config.yaml
n_layer: 8
rope_fraction: 1.0
bias: "none"
optimizer: "adamw"
train_tokens: 533200000
MLP neurons of a small language model. Each row is named by its layer, matrix (down: output weights) and neuron, and shows model dimensions 64-191. Each number is 500 + 40 x the weight over its row's rms, rounded and kept within 0 to 999. Numbers have three digits each.
After each neuron's rows, "fires before" lists the tokens most often just after its 100 highest values on Wikipedia text that the model never trained on. A number after a token or word is its count.

L3.down1679:380501480495524494514514472476468418431533507456502454480477524479464437497495514521509502502503485522524480513517526500465454434432465525543501511540510538430534464510478490555507504525571458491517508526473478460476464477420492531541521534540510538526548469510512456461424541542458565443510483497475514529509496490478490518534523524498484501496549473487460511572523462511555549511514
fires before: "0" 24, "7" 10, "3" 10, "8" 10, "5" 10, "1" 9

L3.down2034:572460529503499525514477500494488464580441515488496524506565497466496542497533478510516451571515441591525563507568514485522559501468534548528572500520435503542515530418477485559416468532496588563454467499454459474566518592572528566536523448547485492485522538510496470447543556507481472478559462541510426513537511471577545535516449547503455473500482471456505491437490521433442543452565
fires before: " " 39, "000" 8, "2" 4

L3.down2632:497430567536533591487442513476517560469459504560508518559589496565498510498473473544423445440479545456460468515547479463508551491521470457444464454465525506545543499497481435476520540497497480502498466496417498502495555506527525437416543431514443450557515510550434550419517550524553520577549511468453454453536563465473568497555513487514504523490485500462517489515479553495484545485494
fires before: " |" 51, " " 7

L3.down2019:534475538473583491447514506510467550478471556562523545456558468566512434566491495496480442459446570564497500521492541534558479535522490458501518538488529529509467551519498556498461494448460521531508573518484509482572481496496488439535469448508494546513622518524550489476511509517512479502459410464472454443520448435531450453469430526451512538473487541482515485519481526542480499458540
fires before: " |" 29, " " 14, "0" 10, " |\n" 9, "1" 6, "2" 5

L3.down1354:493501494437578461467490483454473543530508617504550454527574469501524557554499605485552489504480473536523474540525472495564503465515519475485413510536543509406533504484450548485523568498490453489476477479514535572476462519536440476471493513452444492455591520490514493442503509494517468472614546503489518456510471469419491536514509490402439509513462530514515482517577504551521552474527
fires before: " |" 30, " |\n" 11, " the" 6, "7" 5, "6" 5, "," 4

L3.down3733:518495540481487517583463491572472495452493490495567504532527476511521508461505462433547516531440486539545512498466459435466528543555535438467454463474513549499527539550455439461462555452547503507485491452503425469526516537533503557484510506517552528537525479444533528470388512597431513526581494425451521531539497631513511528433474475499468551538476437530532531585515510493472461495434
fires before: " |" 47, " |\n" 15

L3.down3275:460543523353473468542543467530542490438500510532434511557429444452491460486469521490499519545494471433510487547568526536513554535505552581484485494552519559471423497558578462453565456561517472468492478489494504510492491512505493502490473464482504507522521388523550513514444479493454507501538496428514506457576479442497507502489562495476533507526455488527489545558514505484487492515583
fires before: " " 65

L3.down1557:458542536365468474509516469509521494466521532524446537510472461423506443471467526506499511513527504466498491535521456563485553563487559546515511473503529593506431492586566479473567483525534465467515495496454496520508505539514457495442458463457494529474520384528546459476463476427437523537529517439532497481595453500507487495510525507409524541518416505538517514490498502499534520486532
fires before: " " 46, " on" 4, " UTC" 4